MLP neurons of a small language model. Each row is named by its layer, matrix (up: input weights; down: output weights) and neuron, and shows model dimensions 16-111. Each number is 500 + 40 x the weight over its row's rms, rounded and kept within 0 to 999. Numbers have three digits each.
A block is one neuron, or neurons of one layer that tend to fire together. Before each block is what it responds to, as a language model described it from the Wikipedia text at the highest values.

Dollar signs opening sums after for, cost, offered, plus million/billion, score dashes (3–1), and size words like higher, greater.
L3.up202:517471510508422542526508487478408473506470485540490509557487480496550515484453462527457488473538431495445515487480520516458511467517503453480511512477505494528518527503412503549494535473490515516423452531491541499527437451509577501479444482440495483464424513585433473521448521507484586492
L3.down202:468472501518480536585483489496427484451388601503542491532473411519557450490487449519355509469550543431495555569471571497530517461518499505494481527485576527474503504461487503514461489497527524545504482499497509518450469427476508532482488514496529487471493483552557557532427478496487507484
L3.up757:516479492490460458474476502425522384581479422416466460526509510456548517416506532501535464420424516541555432473493409434410555500452492507495479500489513445445481501449452518509464506453477452497483458522511522464546521489561531473494556502483537539560410427473549553466498516556452481511
L3.down757:478480440518490528598483478433527536459567422575436520494437452433500537466525500558508494457414473492453524488480527507501464506526427513524452442472465416439529465548565454466535555506497532474500499451581533503549470574510447410502475533486428552500527509524544487506500437468544506478
L3.up2000:498520517445542426499460484529443403449450521490515487562442478531469519543458462475513446557529435550479526494495528551493548539559507487553458530516564509463452559507481525524447485503412481448487483567514489473558559510447462527508463441554449454505435452558511524493493481523473407482
L3.down2000:487507467487527536571458470527485564505576561500479541456491522512461555529474518553445489566509424500497498496484463496530485521508483490549511499436483528460549508465498510519399538549536460565508502486477498557415505473519472472453429524470471500495520441509429521515501534455539482509
L3.up2044:530481435490543517478478425513492485468436565520515570514474519441546558500524493500481408522531507512410524603474476534492532499528494506522507562529508396491495540480412479528513511506465558605448535476490503497527497461542564463509477484538483487509375487515541443456572565492507474521
L3.down2044:375460456542530584545465497495551478489531528550480532505473509506469467447512531549485441484568509504563480515433492506521523513533458468550518517526511489424528516585449552519503461463447472568488492500489517498398489491480512489492413560495421471504491525508495470518546528476487418551

Final or middle word pieces that finish words split into several tokens, in Japanese/African names, places and common words: Maruy-ama, Yok-o-hama, releg-ation.
L3.up266:458557492487472547489508456524505542480521413524497562505517510522551566466502494461448500471443556533526510476498536580478521563539515503448520449522472560514519525569545467504506573509535481525440502515554508495491464496448491486503450563474545490481548462511438535521555517496549555447
L3.down266:478467465487454514459555582463506537480532510369477511528565463467479467533471510474562475515537486490436490402451444515544485426513481481466485447518483421512492462550446497577461423430417490496452533513459488491537471408498549494477484397520468574480535550550505436507473511503526464461
L3.up406:449420503488404497520509491429512471521483416523557538507459464529566547487465510507442439551544477486505456533519556449495481493540450425473494469484442517565497549532476530465462484480558484498456501421533587457507589480521543518492471508528479476416561478440413528429562451562510567439
L3.down406:508537487501570559491479461538525611510525502480428490549543465512454415436467502531500559506516513467486465506491444501509534526508480574510544496479471451490518516521532512487476423458511559442476463532487480462455507505515532533473531501489532473553541479572578471573464465435569483474
L3.up1029:488505557484431485457545463559592527478467558540560531498517577520569546461475472519443513483537543468461487505485602505527483513579478467483540459485494571482484480488559499510590469433489505497468504523512447535545437481494540476384494534414544516513513463575499541519454501566556451436
L3.down1029:543502408450512503527495521493624528574472485510481499489511528529420530426480527490570476448441462507582496491522468471534502551595493542554528530499473499536498507477477492510459435429503526407537539572606511445507518523473573580515511530451463603505564539550534468438508514444479517427
L3.up1804:518524481484455542454475499424538540493477470475482515500442545494485466468547512482458555518545515432495542487446497550457468567543542472617468429523448454463477490557488461552476511510503444615533457498443419506555481497551456585521490522515519540527534487565444485453524503493475518496
L3.down1804:470424516533490478555443467408571505467496465468452482507513477493507552474537557572458410529456511459525451484452486451535505522530507443470520481537538505499447508441516468538422537519542489555521490467509461482474458542460462473547470510523525625519523533486499524500469464431490524404

Short word-piece continuations inside a word split into pieces, mostly foreign personal names in lists and tables, e.g. Takak-u, S-ot-heby's, Kazutos-hi.
L4.up289:515488532560431504507451484440503552522471516533565512496507483499518456464489486559529450574506544487528518522506468504430477459438499506512526471540541540533437533488437535510416469489518486442515539511538567482451525558488551594510506429547431472496440502509524558492480512547502471415
L4.down289:475578463535512506474443495536486447444484509525486462537525539488473502512488480510506539506459580510513535512466501491578525494591517479425431457448506545466447465532480537505507574547528465430478482501564478457562473437452518464521472522461544507462494565438531508532559474552478507516
L4.up799:488490463493618434549489528455485511511442467519456540506510470563533465502462425471502499540512493499414508471520466465515399545499499516456482499507507434530530506530562479484530480427490464495556497513535495441564491517475463500517539491512546527538404511508502582509477498423495552440
L4.down799:519495487535459496530520477556471477473556576503531504485531558476517528493470458556534490492576502554473598528512494508472552431455466565470476526466449419483474478531519534530503547478509477464470534526536549523427492497521443497514612502527447475502517518497556534451532485440493516555
L4.up1460:516501508458539457519478550521473513486480449539426528521484560537417497480517440498490565476469560507459489505515517473487492464527479486430552504464459516459539494498530525557416502493572508498541549478481485521525471508465496479396581537554530464503457565511424525548473490537573474516
L4.down1460:464537472507488465504506511478463479521494488509524480462507495484509456477457553546507558558542511547526513552455474484499562543466519549609567465560499425481406529510505522485466451403534442487490535476525530517487535436540509555541524505380502509483511547423524443432480560482562473464
L4.up1543:518523506515487451501467518476526532531480523517592524498542549523534511408474482525477461577514548482485470446543481552518390548544501501491520444497448479512462473550525424499473457507484452497496563495466479468459460510496544520458519484511512480476536527534480544538561498508576491461
L4.down1543:473530483470512491490496510536530454510507534488495483495460472485546539467529506474457454448523515511507517476494501534539509548468596511519525448535476569537441510464528462519486428522553436511566507533463518484457525473459477541456485504479548613471450480478504520539480520511604478438

Word-internal pieces right after a one- or two-letter opening fragment (often d, l, L, D, E) in split words, e.g. d-art-s, l-od-ges, le-uk-emia.
L4.up329:551569477528455543492515476497507442469512485542531438505445508486518406422531467463476458465449456474536524534493518531518513547551496459516522542510547480518553489519460504527487523444504354475518518555503512485489482475475465475506525469462452515454576523496526439541553512524463575492
L4.down329:454439436418468449491583515464509468486444532554523517560492537446516502461557507469481457472525534427458534507511486507566565496512504537443519482515486470486451519505543545583566422555466559474474560444487446448478510445468494481575519496458504443503497486444521549516542438547529489488
L4.up715:547560498506516483562532550443547473486522470571551453447530587480453495611525452517446517485518517477539506420465464551563454501512518496495495495477570438523496504433537505497542475544549629550441568521477514546505425495544526557443614442499455492511458520480535456478491470563524461502
L4.down715:554532446506502475400490524506500517540502521592517454500439505445522577542530479548472561512545491476533523403557436473517471493524518532516422578481474458505562481428526559540495534489516511531483446484496509516577560544555572552526534498482493502494537366444625458505540483544517454501
L4.up1380:513507487492576509500466528469502477466515472511516412527478441424490466583528479459472468465528491461531494508551472477549442457535523543496430560481513485441519545476516473490575515486538450476476508489467486522468443445557476457482465432478447533527504523488555515490457446445521522486
L4.down1380:536502461479512503460554535576435545454500531569540473485443452485436502535471476504440535544522393458474477531476545440529529485544524450471420461479473565476485490475480481463522554529491448510458519479520529508456523484448518504428543445475504512513451517497554466512498575509564504443
L4.up1901:561487459479476512486435436517461472523566451475563470565473552449469569519582516516510508467505494450557516524506482512555564465529526490492481540518482561455483476505545529554429543500475462417499504491497433461434493458482517532490504451476553547529466513470505467458484488516426566527
L4.down1901:453443464496464506561524494475565538507441512451509428522512525526498489538446484569519506524534552591496428528499550505531607491482474503518472463449481470530544485475560445520529520473538532499508420531541498555531480506466456452467515524522467530603523482482478506534439546490494471492

Dollar signs before money amounts (for $1.05 billion, was $18,056), numeric cells in tables (0, 1,201), and the ox of Box office.
L5.up1434:537489487571519483508458494478570472515465482554496573551463431428452545509522444525431491557534428541494533436523544571446491581615552502507504473466521440513468539593517532510484598460564557541456507504473428511479534485455504492443551498487491513497504520484483546512488487471494528464
L5.down1434:477472493399500504480566481458508498468470561457511478494471466484525504483572494532416529571530453476469570572472486544450498481518506548445450521495524525504518555499456549567525543550465407497529512443459516503520475553429517490456426552468531516463504547543564490496537509471511501535

Opening == or === of a section heading at line start, often sports biographies (Career statistics, International career, Honours); also first pieces of table-cell text.
L4.up82:584508477501462548432508556505543501485492479474492438553487443511528527501538541482463486447476498530448516474519479508510505503525534440435454493514477552553465462445477418514538498486493505539554605494579588503526480532499442526515472453492504547480496505475448494479556508475499499588
L4.down82:513410487473521584518499511489541466473478417548454566546470516494505539453488490514527561523516486472460437510469479559486493490558482547546540531529530554453519478436576486525495484522524494492502476501466416543459449486558520466502576524523529535511490484453470447552490541532462536526
L4.up323:472495472450487487458480567507493457476489572493470555495494462457497611488488486454555488363495552375418491477519436486485524547522551512457449559470477506507467468527469484507458560418573548574473524588514515514498460532513473488485449434510590508438446552475474547573536469530498516502
L4.down323:528515448525459450504569494518513477479442477489492529502424502546493568469549497496478541504581467490522503535442550527471468491561542467558461533516490455488618551463495470538469522456487487506499455540526527457515515524491473524494482381491415584464524434433547532473521486438503515472
L4.up413:557526457536524507352442527466506388451542456469541430500495509472472513497476499472489473470468526515418495506549464449499508504469459495400538506589437547466466489460467498498458545487466417476413455517488522548546530494468471511486471515457528557659517539457526521492539535508481481433
L4.down413:493481608542472490586493471479478519501402510546506538535517501515433505492482478540470520488468484495504541462511491454493498480469486445469508520534528518446520574521436461508510487555558442622482448491481462477411483543565489464526475469487548501551591494524492536536596523495438480478
L4.up615:510472463472552528491497487484428541486521484569518467470492520432478558521549528530447482491545482455421500437477547506506464511469468465497499584512516513503477563462541508491465554424529513507424483516441489474534460570432471524497475523525526480484505515475571484489444497457493465472
L4.down615:428572566522428508487474562493428490611476475493442504426499523579569530470518489489501546473483547583511439531530578510465489457492446464505506518542492490451532491471521541506545498570534559437465501496565543495538471527524500459462476522474515521557550570489414467511527468516487495594

Short subword pieces just after a word's first letter or two, mostly "at" as in latest, database, Latour, Datu, with others like S-ur-vey, godd-ess.
L3.up203:507531524523495490481501439555556472464468496485500503421522494550529540508468491467453474526514516485464489467393464443496430434553508515476546487495483491485501512541519493465476456492495426536420441524544525495528394450526472475535481474506429534507567476548525524478487503529470458446
L3.down203:497499488537498501475525443563535482456443486499481461449544564470427445489479493483487501494559500595542501423522446515511515524451482469482489476517533523459518578534513516541454444470369522458546524449531506485535505423535543574495492489511504496499482510504500548465534517606561550566
L3.up638:529541530514518522536422434454469477513557485484473563502502411495478493504411493433503518499506450468462466576453504493501518509480543519498458499496438493498471541520457506484508540555533511552495438544592587524591467561571544557495495464556502540536447503491490503472480562512491503471
L3.down638:452510524512543481515505476490454500486496529462483496632491442486583479520513484501492537446528475542563524446516482500475522514531509402580450440530472540503515438560470485487469469530491521552412598515500528496442483445433583506538584502484500505421475491530477498546515481492447496490
L3.up1451:592527469507529564491456452581439427471547562471447449506512398476517517526536524490502543439443490409439484499485542419500569409480545457540495494498473523452427431463516487446541506562497489478455489457567530491560481486449495467460533433509505556524586561516503477528456477565478560509
L3.down1451:489551415400464453517432458522483497541497553508475489506456506559602433535506496531540468487498512518414529561464517540472483503551449423507508572453593546475453449427448624453493484470482437448449496459458474585516449536445538460473413429506558515503525521530476526532487515485502504498
L3.up1742:490471524556487485499554489506515424528556459534484451528508439487575516473539481430467485460425500475447501568518518438534553511597555490478526523446514522502496495483406499536463539533495474480516424483527488480559467522505546491480489442570454538566492515469554500452513497494476465516
L3.down1742:526544538487444462455500497525436465516539513478464474590471472438525463536476481464521516481360529491461476527562511496466534475554540426488498541472471526507522518443523500487508470522474488473520472520505496472496506496527554594504441475507452512475468537490560491424510483489468446514

Short middle pieces of words split into several tokens, above all "at" (satellite, compatibility, fatally), also "on", "ass", "ur", and occasionally whole words like class, school.
L5.up1141:486556491491485524508474514462557475483481521531493486458543488458500537490439498512555493507491520445499566580470495453551447520529515467480531516467481511524473487563476534488442483496545503496450491552511496477496492493532454474487513537415452421521495585481423507546511491531380498460
L5.down1141:506521461515549497471535477562512536565524427446485481518532488515483433471437559472468506517488538498469603423524407508560504479478456437469554495505479490513565492485440523487465549478484530480525524477506470559549502416513597502492475552509522548388528551483522466504488480491474453481